From a checkpoint of a small transformer trained on Wikipedia.
Size: 16 layers, width 384, MLP 1536 tanh GELU.
MLP neurons of a small language model. Each row is named by its layer, matrix (down: output weights) and neuron, and shows model dimensions 64-319. Each number is 128 + 24 x the weight over its row's rms, rounded and kept within 0 to 255. Numbers have three digits each.
After each neuron's rows, "raises" lists the tokens whose logits its output raises most directly, leaving later layers aside.

L4.down763:127103165149159134127121149113109123159125152117134145100113090157123118134103175138086158133137120131132076136130125123092158115108149139155170115119133107135128118131127125145072091108131130165106166136142086136123154170144121163143101100128162130120132080170137120152125184112073178077122103150127154143086140138162220133153076083169122139095106140135124111163111122151101145134152117122162133153113110141148109106137153075137166128098107140137138129132112139104145166141108148115137139174131157142167146145080152129131130139144118124147128103125131125150160139078131134121144164119085112125191151143129160103118113127138109158126117123148138142138119092093124124146125119148113112098122123128123136124147127114114103113167131128090120116143148156157195113112099157
raises: "romosome", " chronology", "ameplay", "eps", "igrated"

L7.down1149:106137116133219097161146147115130152125126139106101123116139159111115129122151143133142138118150128138092139160146116131100116111189180121102152130122176111103099175116091086131104171101128107092102138110109155134145103115125126093159090137082168143153141116127089099070123150100134119159123097186140139106072142128100146088140075100115111149138116087099123148149124082118150115123133093101142119126194155135124145144106150130134097093126134149119152152169215121152138121140161157118123115146144103099121094115161144103140123152135101130131141132178093108154112085148139086109100131118134105142107116125136122146120117102139126101132097112157108128129143135113137097143126139116143119099112137158124129132103137117124120122095128148186117107119096078128112087132050160
raises: ")\n\n", ")\n", "):", ").\n\n", "),"

L7.down824:131178138125135157154153109117137134103140141171137124118110157140115148095137153177120151109152110132123149161076166073101136131158132128111122153111088110148117137137135152112127167135103125150135123110075113091140177184098163085114108150082116118139122132146100124108105125169142141120111122129154152164133132138108186115161072085099142150128094126125096142132133142142099113087134148122166082088104140205135113076100149144136154142181115155115130143168154081138122098113131114113108096135122121119095093114149134126166108116097149120118131181111112133076101113140115150090137120131117144130140121141124152114069092127174104107131128163136120154148130162110124128127148123106168146093119133179140149105113152134081157124140105143123078116146094093114131147127121148
raises: ":", "]", "=", "-", "\""

L7.down379:123163108115110141156160093153120150104112116081110087163139149157142150185118098125135116142141109122124177158134135136152121118146138128117101143130147080133119165124116130114086146098124148108139137101117121131163136132095131147117135130135095103132145150084087112086113084100142089158146139123135161114168153153122136146117110133151155131145101134084102139114132127131143110166075102145101126162099118160074148119113148111107089136153113119128140129111147151057132103128140110095130105137119127080121151123140121115124084140145142102140112141141108132125134113199138127101133153123111112155119141151082075129082143156115149137131122133116108112142122142135167091105136123127143089120143138134132128140051118142163122165093130120142112126113129105109082158147118160
raises: ").", "),", ").\n\n", "\")", ")"

L3.down923:142130156102132124141170124127101103154137127087134117120138116129116102124125189141092140144142112146110092133130152091106134120138130127131168084121154099108131116121117120154085100094114131131113173125124092119131110183092137141128087107103153131125137107137123143128132156135071145098122083170127141142072147165084185116142043112170133130107129118131136111178135136136137135113157137091144133129129119138159116141120155086144160141103134120122155145112130155108122100163105149139148162155148149142152135128077156127107104127143125135114143112137138139139133097091125124096154151121113110134161132146163141116108096124163113150135120095117149180148120113091126113141146117133141160106119122125127119105145120128130141129129143143122127098166128155169177114132086123
raises: "”", "ameplay", "^", "_{\\", ",”"

L10.down72:139141135106122126108128131177143111104103117103135133165146109152133119131144139153132142114112150158144128091085123154127113129112152150165086098142141121118171169094125133106087156134138124170106159118133095110126116108141134158139134122144125134137123127154098181125159124119156140126176159158116109115103167144131083145126129136164120112138156118146121125095135086121119163183123129074150131144159113130099155184148075125141081132090137091115135109146097098094169115114155116141109119038082091094132114102129121118095126135057099138143099135161100147131118110169149106122160140138141130143103130142117138134156138128159116133126144121125147172129136160130120124169151104121130099107143130125118123131108127154164129137125110095123180123118119108142124112140139145
raises: "ely", "ed", "ors", "ures", "ions"

L7.down1340:119113100119107135114134105144129149111137139132117121158126140131129171138126075107191131144133107098142224110131108118148111118100122116115109144148123137126119136134134108113140146152119148108139103120111121139147125122110120137109160134155085102127148139084113123114135082115208099177125161128146112113178118124146109133129171159109150126152098152145135146086130127105152127158103111153102115116122140130103177155143134162110091123168133125118137136130123112120137128131133120136115095110114116143113129122174095124119124147122150114101106147134119122122121114209131134141123115142117131136082106130098113142119122123098144113118146113105103112137123159169139148097127126101138122137130115130118132118058135113132146155111121136150128128083112119135027125161146126
raises: "—", ".\"", ".\"\n\n", "\")", " ..."

L7.down89:128124104116134111132145123137128123127125139136118138153121130132132153155139052114168109118137126099137208123119110110159099111106139144106113142147117151104146143121144133088164140136127134107138090097108155123131129117101116140105156155139089127122126148085119126121131053133209093178120181111155137102165121135133094137120176125100139137139107130138134143067150131114121141146073119158125116124112137129085145133143107163132094118180114126131124115128133082115139140107135096143120112086111114149116113107177121115114147134123135139114121153146108123124114124174146129132135129135130133142092105124113091137129131114100151121126158119105096111142126148163161128123130126118136125148136139097126124110050136123126139146094132113136137123102112120127047120147112124
raises: "—", ".\"", ".\"\n\n", " that", "\")"

L4.down673:120167103141134116121115130143112133117127141142128144164145148115133142138144080098164117119128116106123196161121110130138101133147146150120133148159116135148161141120131114104130147167129142109112102100114156121159108110122140111102159155134104113136128152057106123128130077134207082160132158108152109090144146143121154122130144148128127113156149130152122129079123123118145130127082118161113116116139142120106162126128117176126090099177132119106115134142135103090125118105137091112140129117128126106111110119175113116108114141127132124127102183104126124091137146192125134105106095136153128132097143118106086142121147138086139100127148129133099084115150152171154133096153116110145144156135126118104130131082128130128124150082125126132134137113095088118057124145149138
raises: "\")", ".\"", ".\"\n\n", ")===\n\n", "—"

L3.down191:080103135112146142086156121143116128128138131097092126140122132114114126129170096119142126155141151143135112139109137119131180131101077121143114168114166096101128123111103139119160143085122145116145142060113152116132098147122136128111138159110129125147161115135125151122115129131124154136129152147114115115068130140065123154126116162125140138132116125170133117146102117151136148112111152090139097121139165197100127143150141119185145115116093100134110096184125158141093092128128115134111170099150119075146114113127153138080141151144137141204125125128155170118134127139145152156124153107126134104084142098130127144153146091111155068111087125168113115162138103139120110123103150138154116158142061128137113099164132132127149137161207133065120158139122130097111155195084118
raises: "200", "201", "197", "199", "198"

L3.down136:130139183125110112099126136116113141109098146138148108160125144082177145155141109126131145141122129161147082145127133097126102138126106130143171132163085170150131114131139135112117113159154120141108136145131084136145139114134094101141119117146109142146094137136119094162125172159151136124126098101137135136149091157191134125114085115153102144135140149109130118145142108119110180151142131142091124075143156171128130124153135124126111109096114097118114169153143118128099133115100112124135095169131128131116130095148104113104116148123139112100123130135111133096103139135111113100135123079163140169183154112141159117113181146116146125149147157119115185166143087148119118059180124117119175109148148186139122102118120109150123135136142130101123091084117125168139093129182100
raises: " =\n\n", "===\n", "==\n", "===\n\n", "==\n\n"

L7.down590:143112118121165078091121113143108135137126163120093100143122123120147087111154132105127104129105082151128093175136113163169151134144123128118141128117136093107095156144131134167105118163103143144089119121156119156100121122082114095143117157117139139144160169148133164095117133114112117150119114143090131128154100151130163083152089124193151122129135112126114151143147097097135111151153116143126142118146138174112141125127169115121083108140119127150176108134160107126099128094112113124099127101131111153110126089094120147117078145115125123120130120172092132148098082119102133115118136123113107122098114095134073108147137152111115097129127108106081078112130149098129084169137135129122129133137088143123129112147093098121128143156120111130151170122128105141142070161125111
raises: "7", "4", "6", "5", ")\n"

L3.down1484:110115111133148136075131122149078135136117158104132123108105122112124125123159123121137129144105110172132124136126115132133146136145090109151105142116143084126133173126125115149101165133115090156123123067143145130204133096131142143097133109080142127139103101131116122081120138113113122129160135161090150081089099168125139107181083133146134105127156157127131122161139116129138140125127144130076172133185100154087136155114156122125118147124116087150123105143129111104100091116101074119125131175145109140194120096113118179153120137147090137195130155163138109077107107131108150122142115141116101143136156128122096072155136164115126078166117151081131101139100175121174097149116132076184121148100114180115162147134154139116123127160152139124115144135082100121132122130116147
raises: "9", "6", "7", "8", "0"

L4.down1470:115149093117135117124140116124124134110132132153109145163129160121140136147129072104171125116114128098127213128116124125151100118136122131097111139138118142120122132117150127078146155148113144103124089112125163121159118120114118105112160149126098121137140156066110124118115064135202090178129158115145121101154120130122131137108141136101146112131130133143135116081138137122134120129095112172111120132147145124091138129134118179107082123195116141119117116147152104103115132111138115123115092131129105124106113119171130101110117144113138115124124174128132125099130145207125132130108101132147140142098130109105086133137146113104138090127150134123102104128138156176155124099128130106130139137150122111123134117059131128130137146102127129145135128109105103126041141154146139
raises: "—", ".\"", "\")", ".\"\n\n", ")."

L7.down956:105165073113129151133123118110116115131164155140137145167130139126117137145133071138174127120133108112157113141121166123119097116161117125102151134150127176155122152135159101090126176174126146077138105117125147134147103145100114074079179152163093127150135172098111122125128075134159112170128155100175120093148137128135157149136105150126147151153117128132107112092129122126136115158075123162109142104110103155119125128140097149115110116181121126133110124168173101076127093142122117127129080110124148131156139103182123136120127156126126110118074164105100128089130109204139145101125105149146135153118128084088114174112122121112116109122146168117124126082132165135124135085158135093135125126148100121108117140081153131089130135098096112133114114107124115101088124154141120
raises: ".\"\n\n", ".\"", "\")", " census", "|---|---|\n"

L4.down612:147148129165143137141129168141123109160149103139107096107130134143151121140102151155100146119127095143118116134109118115103114124168132141140141143111144143117128145089109134152086088115147165140125174145107114150133128155107137147089126130105144131147099120132152089155105147133146127117118100146155141143061184157106191120151024144197122111136153099112078137131128096146135158126147128120171128142177148173139139132120144126125137135096127127097164138119144151097160107152093149119161124158135164128151100152102140140128151097135130110132155125140141120138153134136136103100123128131103102120160139114142152179106138086126154134131101129113153158086139105088120123147174135155114114111137112157124111118115120093118100112154117129137142106138115134135157120152128140
raises: " (°", " origin", "|---|---|\n", "|---|---|---|\n", "°E"

L7.down541:092128132098171125130174112175153171133148126070103060124133143086136124090150122126129136110148127148112142158097120079119133122175143138111145145140155154101134136136127089143115113119092147143132132122151123158158133144094129127108108105073171145196137138145128137157119149103121139175123099099118165110124119105137130147181103134141166089113146133125094108128112122122103175193124109094130106073151109119086116128098128161104068149142136101089111113114120102145124148101138120140131132116109131094118068153100105132090079170174137093129072154154151103123124099138111128134094131117123100169183102128120094144112119139142100107110167146139132148133124144135123126086151064116148135110139124142116090090142133133106146107132118108144124110143127120081136103105131181
raises: ")", "),", "\")", "ened", ")\n"

L7.down1415:112143126145159093121123155172084132112133192146102076121132159122124129116105136129111124111127106138100126182076124123078150117157142129119138144155148133081133132154109094151115147137116100128055113067148132144157092094105119107137099155085156126171149129168118168123125105100158170168151102126141142107088112109139108135143070130126138099125141161121130134128147151130128132184136126092123104153152123165140127135126149149138138151157131137146110121130179107134100118133190125142092122086114129127104101103133118145157100102148154097130098148140103107134126109172100154139111151100121105159145141098155108126149114142060179128092163083133090096107088117141165071142068149119154139125113153148135134085162120093083129120155132113105125128137131077147133105113095150
raises: ")===\n\n", ")===\n", ")\n", ")\n\n", ")"

L3.down254:138085174129172095111094127098124176139113142121109116112141137108119118108087144141147131133176126163109157145105101135114145126114133105106088099108148118131121068110129112136133147130134142108121112161163096143119113136136150104112114140112161116183140103111146152129162097118112102167116150132122103119105127173165143126140084129168114136123124101111123075112111137150132129154133144118142142130116125102099141087126161152146140109128122137125132082148122173136150117143089212129136139098132103163130153131114136136095138090087118147151138114173130124129113104114138083120127163111122122142176170136131088158159157143061140116134120111154115090120133138112113066094151098111134141102101127098111164100123139140073132091139109139132099130129087117168092119125107141
raises: ");\n", " Pld", "outh", ")\n\n", ")\n"

L4.down1490:125162102073133124114155133125142132092128116100133096145139129105110132127158133139174142113146150137081076142113134081128154132136164106086121107145148108131109136105163104144116127100114152131109151116140133143137076091091142108127147125141135076124119118142119156134119103157126127145080179134122061116104138113136100153155123125123105078136092127107152109118176158139112129155144111125100101111143124156115084099115143129121104087143137121153121127129152115154118143073145117186127099096084164105120175109153149142133118136123124135172126117156134135128131106145107119131161135186126124151131152131152130116119156113114094115123117095111159108129101181163167091183097138111122146160055143125135164143149112174112102123110123066106136127105144082089122109126097124
raises: "ions", "\"\n", "ures", " mi", " chronology"

L3.down1104:134134128117129106098162106107113087101128134127100104144125139099110161127110119077113100118143129207080099136095118136154136116154126132118151122175106131081123137150138085154158135106120157152137127093150098153146135151095090141084148146099124135175106177126112141155143137154121121164117116098134127095125123135162153105147059097134122126121173099096114124124143089107137128149136107127156091116121110202155112164130113171132083067121130094147100082136128097140095143097135141151108109130107123126109090121143109116135100147124131128133152126126110159164090118135104128122117135118119129162173101112157105159119134132113153117099161134111113120123169143170173130119114140091165160171118107088163153109150135135123124150166110061084088140127095108147147090144096102
raises: ")===\n", ")===\n\n", ")\n\n", "\")", ")\n"

L4.down1313:118111153130106153111134108142144108171121110124148116108124108123114097150109184160071132138153118155103094118122153130093121142141123107134162109110151099121123115129134114148039108111109126120123141130136101136100138155139128170152097098128171124125132090160126129129128158129053171072124082136122127154114102139140202114156035093183090135112132134110119111180123138146103134114164120123136136163126105164160129116127141088144156169098139105146137159127114135112158136121118148126133161150153162143140136135051137122162121119144116144161123088133149122149131124080123138105143157115089116135168141134140166138146122119132091149157112112122175159119104111089131095146137112137119130081118138133139133102149134114122122131147141139118107098132137138133190089119111154
raises: " chronology", " ==\n", "ameplay", " ==\n\n", "”"

L7.down440:125095140102210076127127087118065147109125151103105123092162121096130091129197139148127117155109122174142116141107116156162130154122110118122152135094112124124115134135129135178124110141144126153121130203147145116112136124114125131171140118146125152072128131126143130105144095131136109143109108112081142105103114131139170121117092158174182115111135141161107142116200129133135116163100135130093130118102132113136136142119156144119129102117113109097145140149104125127112132155093100109124118154090129151120123100107080156083143153108133129092101176153087149087128102120131145154131090084113089090127157146153109105148133124095112119156151084105108115119101183101141140151123150073114117110085095155097122166155127095136139134169118147129164134130159121163116116142133099
raises: "2", "0", "3", "7", "5"

L4.down1324:130119152128140145135122144143113106151102130104147134101111088149131103142123178134087118144136134154111077099139142130094159147124142132148167099114148102138122134143130146150061101116132114149122146139154101133124137158139136172150124090134159125103130096146131113136129181138063179094123096149112146164087126146150217114149048120186119137100132122132116105170112133131119142119164132126155116121114096154149123117119114103144171140092138130135126113131092147107151130154098143102143160151154141132168147155101152142160137131149136146130147121135112144149136123070102135101142143129085113125179137129134148110106123129144115146153123113137151133120125077100130124118148107150129122115116137134128124114159119113125123139160145116108118120156141178137210114104117123
raises: " chronology", "ameplay", "romosome", "igrated", " (/"

L7.down12:111124143139127125100140124093103133081143132149130087146128142106122140101127133138133124112138138114092138145089141094124129174162120147150135167133131123147122133127119137106131136152135085124134137138097130098139153173124127083103100135076115171119104121121098109094102143164118120113101159145143113112129117139080149100145102126103063115129177128136111133124094134129121065097122162152118147035170108167123089114127117150160149132144149167125098171158177138122123086125104113123141112144113126116126122157158139167116096127145117117112183106120120126119113137147149159091153141075146134094125148142117158103110123108140104130125108151158122151160135147139084131150163164082153154138104078168110133117135155103136127105102119138131098106193121117123135140135122183
raises: "-", "|", "Other", " end", "="

L3.down829:109108115163142124106156112105116110143110146133117124122124125138083151104151113147124129138126150118138116118126146117091159136154098110125122137133118129138136130144100104126116179124151159132118157059141172123138132168143115096106127158115122132143151116121156150122121097136141124153130157136092162098087110159105156175126059131090141170133118139169130113152124115128099131149131131107133160101156129180128144134142169134140105090153069141131124126128158115153108106113147123108145146092157118075124099131132122175112152154102104136172143103134156184108143118125106141117105157103127135133126095092129119148177163140144165103119121112147113081138158100075131123135121149139135104132150112119114098087145152160141109122171153127119135193144119128107107138205126130
raises: "200", "199", "197", "201", "198"

L7.down554:119172122111067132140145108168132153127108124132112155146122162130152170141138077137170124109121114105131139100135112119152108119110128171124111149134133138088169141094096148103104131150108142113136097113139126113113106089095109128121146095131111122138126117104106130135098090136194098160164134144148121084203131128136197136144109119151142129123108128105132138087135124122138122116134084109130135128086143137083153141159082119099093122176119134125134144119147126110132119133141106149123117105080120116103072121167126090127103142110143125131134163127129150114117123194147137162145170138125149137087102123100089110118127154120136143126131127117119120109119160148162102132162103101155122131169114120138155145081128142130143177090133136119126121108105103115075117109136161
raises: ".\"", ").", "),", ".\"\n\n", " by"

L3.down728:151103123164143138161151141096114084136090108109095137157119149139138075142090131137121111102107118084114126174086150135138123119142128120115119100114143142131120099120151118103060143108136106122129124111145103105134105158147129126136127136088157148155115112133129101107102134186077163106112120113151131129069147118140201110128000130206117098127127123121139122107078127101147091115149125154126149118155106158101130085103147150144126108140107137141120147160175127133101115130125141123141132183102168106121126138119118110130076117140128154109153124140140131109128115144111148115146174116098114165133113110121151121145087129137133162122101120155146141124138119163147087071122126133127081119111124133129124103108095182136155112131107104139107103131137097110134120130108144
raises: "|---|---|\n", "|---|---|---|\n", "ferences", "|---|---|---|---|\n", "-team"

L7.down473:157127133145132143137145065151124117154090060085112142146174168159125162155127161118131178144150134111150138101137141100108073137117138115127161090159097106117119140108098142120077129103100088146142110105172113171114135148125144169078103099080133140146116105130120091116136121158151127099126142153141126103122137142097147143139116116161149092124129149186143123122125068111160121096121125139147128165103164106094133108128146130121118147105157134133142139148083133120133127124133125091123127109155087132170111145102107113097103149113134084125135140087188148141144123128097131124131132159151132153124159122069158173134158146112110138128142138092126169103104142091141140115113106174096138128133116114140136149156167160079170086158115158133144084128056138130143108141087114
raises: " =\n\n", "|---|---|\n", "}", "ology", "}\n"

L3.down572:123145124128126170148115145120105106136111131085106124136115123138143103100099147139118136117100137129142083156121136113108125147194118133130134158119136147140119110125150120154047117097138170163106142118123089126105092198136110125133137136099155120135080146144137129134115170125089148085111109124140155147056149134125223123119000125187126104168148133112134113153086113120121120108130123124146125136150097149142135107157124078128165150106107142096158148136154173116129124110101138117168149186133156099177125172072133130153116122128128123124162135101135147163136120089100122104143136107101112127164147133131145121118123125137113133131135139136154133109144113075100106115133112124147126118121110143121114092129122136135128123136134111148148115135129146142174144129137115
raises: "ournal", "romosome", " Apps", "abeth", "|---|---|---|\n"

L3.down629:120126106112120127098118144172107164129132121115094123117091162110136150077166106136118117151090134154129149136128125149127142153156078097144117144109119110128135166115140098149139166122100114135160142110147165154195123100128134136095145124117133113134118100106143130097126145145132113148173157149070172063115078161102158112176094129130144113095181129136146084145135114142115164137122152114080157140189107162078118161125146109123135143088118119128102112134124146115104087122093087125128165137156117134176117090135153179109133145131088133186125132162137116106102120122110148145143113126094131135124170149119074083145122151113125099151142139098107111167111131124166076143079125102167123169109097169131128117138126133117132144150150140107098153159090130144129130116112146
raises: "9", "6", "19", "7", "29"

L7.down1094:108116084087109115148107115123130120137155121181120131139139146122142155145131070123165117093147110091151111174106134125133086108081132141109121126153110130160139111142191105111092134171110155096151103099157158116159122129135122098095219166111137117161134159079153093129099099160147141168132116080164154108179123123128150137162131162183121135155147120114148102085107141123136119154077138149112149139118148149123118111133117141117114128132116141115133103179147126091105101150144105127122076125117106153148123125157125165104134164110144153121119143098121105122115110181100163123137104156104149123090151078085133116135151111104137113113193136139110104095112146148139135114120116101141127130116096085143124134109087125113164139136095124143122126106155139100111105128114130
raises: ")===\n\n", ")===\n", ".\"", " |\n", "\")"

L4.down771:119096159209143191138123137114140116113101088121114109118108132151145092080101166108133132072116138099142162104128129129093114165086096099079171115162104157157161103108090154140068108127156122169120178142150129148129143151104141129137152132101119101163085120132149106128124093152148105087131099096121152142107148103105171103142038117177135143161129122141134158153127130129132100109153093098176210115111139137123158083143164125127143140114090139122160123115121098143143108152114144103122143176137139140152131137100108161099147125126117133157165098161129127149126124131127090122153098155144126132197094100107148175171092125133115154120094126136127158117144118143133162121124120154136063094123139146128126174111114138137125109116130137134128104115133124101135131121141139
raises: " (°", "romosome", "|---|---|---|\n", " him", " critics"

L3.down868:123102170116086135107149085154107136150113119146117122156115128106165139115094110110124118105148093136146097118097138078085129131140151137140135110135132155136148137133147094100154159122166102179086097111162114158088148104107075144124115106177152134153163109121143122123139143118156109159154118138096133111117097127195195105118115186157137122129151103151141120133159154125130136165147129151116129139135120171113147097159161141137119165115137125106071147168147115125099097142136167112088108115069123159145156125145127112130134150083129134090100127114099097139103123109107154129131123127120145159106171099124120110134139174114139124162126155156123216144113116121162081118164111127104162164123095141132119097137098124116110143086132104123119121144124133150153122117182117
raises: "==\n", "==\n\n", ")===\n", "====\n", "|---|---|---|\n"

L3.down976:083157058139098125159149100139138072113119122135136101122118132132130116146156093129122117118109078101125092109114146125125086091122109120092142167174116147112134138105134117129164123152128139087082132094114083114135144058127117147178140153144118157161087131162112109160125109139133167115123116123149111154144132100112114100124081132176134098133124151093117118141117162095124112105168110120113111116128173123127133130148123132146110135176127117103155134180134103103136069135135093124141093099092136103126111080101123143138116178116148162147119146122096113088127160169126166103150092108181123170111141076137131159136120147174092115162151116155143172104130112161135135132157095137140116116102114108126128151126126140144129146094133099138129116084166126097144107145143145
raises: " ==\n", " |", ".\n\n", " ==\n\n", " Awards"

L3.down987:085105116140150130102176145131141095118110122116097120130089170098134132118176101111132122175135118136128140102112146100115152116127086120138105158130136131096130097147134132123138155132150150097105153060107140167110105139113166133120140144108132134141162122128141151088131143168119124115134136154116122116095113153108150155125088157160124109136119142164113135141130117143107129093117128134127123101167135224087151136154143146151142100131102152106111103153143135133071085160126103117134159107136134090128146113101118141085121118120145140175124113168129130103130078122112166157108125106138130132088114079115129140165138075127148114135115098171122144153151104140122122085126144149161045104121060156135109073152121143157129140121188140109116142117148131138130141228120116
raises: "201", "200", "202", "199", "197"

L3.down1409:103109122125172144097136143113133125104137119127091111116113163170140127097191113113142156114134153174115121124097121089107167137140108123122133158136128133125139115177123140091107154110129118114160143082138138123138139152100115119091127145097131129147138083148129156107121137102155100125136172135114142113069093166108146150125050135120120118114108128173160132151113099157144113113109148103139131106140147160119130128132157140147127130136072130140077092178137127151108119147118098120140159120145111113141095161145158138094130142132135134151144122132164168108103124098121157135120148114113142109128122081090141124143128098144162076119157133180120116158174107116135097074124114121151142150124055134114119092155122130139115120116182151072116156138136131083111147193115112
raises: "202", "197", "193", "19", "198"

L7.down27:110134149127188131129092098164121119156138141109113136133119133122122155096124111107097069097144095145136112174123103147131125101124104142138115108129107155115122156138135119147129170113099141148133111127166132140191141120136141113136117162124151155146124114145102097119113107097132127149109101082127147078126094137127171104171087104187152122139104134114172114101108070147154141143144137151143116117142166166110141079158134157143114129123138141084148130113126136167119144120114147165164100140085115122112071118106144108105125142152169085156149156100100163159131096139100158121158113163145149151146161119133096190136138158099151124118126121098103138106136139129150079076135135112101138075141149113115140087117108128126147096144085118125118092124127137152116126131133131
raises: ")\n", ")", "),", ")\n\n", "\n"

L7.down418:123109064122130135138145121097126113131154140172112123162150137112145150147129069121168115120120101089151131166117138136134074106108134128089135137147132147150127134162159111119136130176143148085142079099135149120160122139122106103086199176124110121163123195079142117128112083131159134172122141062162153102163130130156124140135164151109146152175141117109125117091124129139162093158055121172099132118125123134123122093159089162114089137146133122125121125157145119075091107112121114123115081130137131149165120118179120154125133159124138122102107149097129128111118114176119166133120088146153109142119141076090113146146153136119106106098181131134118112107141166122145161096143134097134131133122091112128120117089114098108157135130108128155137133099133116101093113146132140
raises: ")===\n\n", ".\"", ").", " ===\n\n", ")===\n"

L3.down1476:131170130142110164133139119131112100168128115110138135142111130143130111153116147128091138151127136134101085144092160097117131139158127125122132110121145101136092113114143136167035118100099107150127172113139097133151112191155151122129124112135155136137125108123131130142141151142050149093117097160147159141054165165135204109141005122208091145147150119101126114162108114114125132116135124110118129156158094152141145111106133072138153132106113120104127120152125153097139115124113139124137142164137141113170117125094137109107112144132133106117145099112154140120121109149101132105150112113125120141153141144131161119120126132144129173151116120143169185134132129093127106144142133115145134135124119155133129110159107105131132125137152121135136122147144129140181123163112134
raises: " ==\n", "|---|---|\n", " (°", "|---|---|---|\n", " chronology"

L3.down901:125114140130137152144126124121132123134114125112115144127116099116142120125123176147082135149126103142103093143108128150120126154173126108120129112123161119157101120113102121167055115115111126121135144136143110136125090162128108131140112112100152114122115088126158141143149122132053165092120082182132156163078134161113186111138040093178104132111135141077163079160117122109148135107157126120138104151140136160150133114093127065147183149083127134133137131165112142110122113113105163121155169172120140133166115121062136138133106141115141124126131113141120155138130096102104132100150140122111104124147130119134157134121128168155135166126120111135137153138102091085119104151118121155133101119131120151136103097142108132134159138162158129140124153165141150153188105140127135
raises: "igrated", " chronology", "abeth", " (°", " Fame"

L7.down1057:124146077113135121115108112121147125154128102087088116105086118133145089144115105106130126129153114144126131104142114120134135102107130113140138142121144146102107102124113154141125094070113126121179135118175089160108130147125120171156124155106158170133150118129115120120142162120127093150120126112100118126150151134159164087139108170166132055126126116137163171126082118142118161099129133149140143068131124130117115114152155150086110138135165129098118165133103155126141129133120128132115155112080134133153127126129149138049090137177131089173124130097146107158165143104134148161124092166210118125123133118097120134113101126147096159132094159122170156124134131159148102176131113121110146121122102125142136142144113189102142139078120087133153093080111176094114102130097111
raises: "eration", " =\n\n", "\"\n", ");\n", "|---|---|\n"

L7.down740:123133057101133139129153102140113110131155131143121120158127134102128144153132079146151135097082110115160110161105127136117069116115124127120120122155105157147147168130157131096157136149117179103150096098142128122184095125116124105105182167137139144146115154093132122117116073137136120151114151108155160103189124123146131121141142166111163133151139121150128117092140123119152128157079119173109133123140126166082141101162111155120084135151146131132135099164157114082121093139124106153128083126118121118164123104150116168117123118105135140116114154133103126073107115174142148129127090171154132161105139053117102126113152109113106107134179156125128126070133176136160129075148128110098118137101065120107119103084146116129160147105122150149112130085143137117118138154129123
raises: ".\"", "\")", "\".", ".\"\n\n", ")."

L3.down1407:136142098147079133141155133110135112182154124124109167148075100109150104102126129127119113155085125118116130115158135131169155124157153131117111154117153100129145121135124172126102138095051101108145141149122134138122123152115136109122150138094110144132119093139121139122127176190096124113090122116085114102144156151120134157129098139159119144153108125178138145139124129136104092096134132144152131156142089153072125152146107159153109121132144164112141132161162133123095162119161133129093132116131102130072118105112134127094143120148147116149096099110133117140121056151131156132148085184115083097075117144112142105143121125182096159166164108143133134133078151135135110132132158099173157132132106147122110117145137090150124132153144106147143169136146165128136123112135106
raises: "\".\n\n", "\".", "\"\n", ".\"\n", "-old"

L3.down880:150176115134118130129148173105120103119115157120092111145134131150062090097100115114134108065136095111132130119129129111104095123144130105066134149149129141106153139155146136119121143113116157150122150112146115097119171125149151095141153147152132129135104140138163126164119130111115093076136119107171112172135152121117115095141088112132121186195147146150122158155094102093112150102148115131152171150141099086129119147067105127100150093159143112101105094118171136128172061115134121130163101135146136112156130116110136128114149143136145129101157127073166142124120117112141099096125088091159142106146125118130113132126136131191142091146177156148156115133133144093100141146113091126141142121135116150086121106114125114136084096114111095155167168093135133150138118161113152
raises: " ===\n", " ===\n\n", " |", " and", " ==\n"

L4.down60:138092216118115140118134154144120199156134118144119113138117117100153119143150147114168128114139116135178148129116091100117154166142132115113110112133091096136065108130130144143104155105122157142110101152155120123162167123080125111107128152121137108144157154130170125113124123126162125152118116086116145106057110145152123146097062105126131096092130179129165090122113096139119113120139133122153136122148139144129127101119132122125130110127118123130112121139123145166114143134113160162124123095109130110095176093115168129090113137126100136145140117096143142183127084139117102104159133163111140116134121145143134154135102121087119109092136125170133107146118126139132065122146157106130149127089150078102119126136103138088129094124132101162122107122137128091101124107149110
raises: "]", ")\n\n", ");\n", " (°", "\")"

L4.down372:166140157124141179129135117095152137157091107124133131113152134144123083163118175149091134131104110143131123134118156116108139134157129122126141117124155119115143129131131138158053102103107096191128174138113110119134114174141131165116155106122130124127129107136119132123118159135097146095136096146129148143081142145121214127166035120205114148142138119144094117157108135143119184104138135102148147155131104139140128122129135070129148131099120125122140163130114144082141126118102163111119146156165156113172129129100152125129109144136125100119133099111166108138146117117127101070143142143122106137147151116154172107156112132156099153147106123133160145139125130082115100151116137136139106100111114143128128122134148104132123113165118133100142126126153168151165144122138137
raises: "|---|---|---|\n", " Apps", "|---|---|\n", "chie", "ameplay"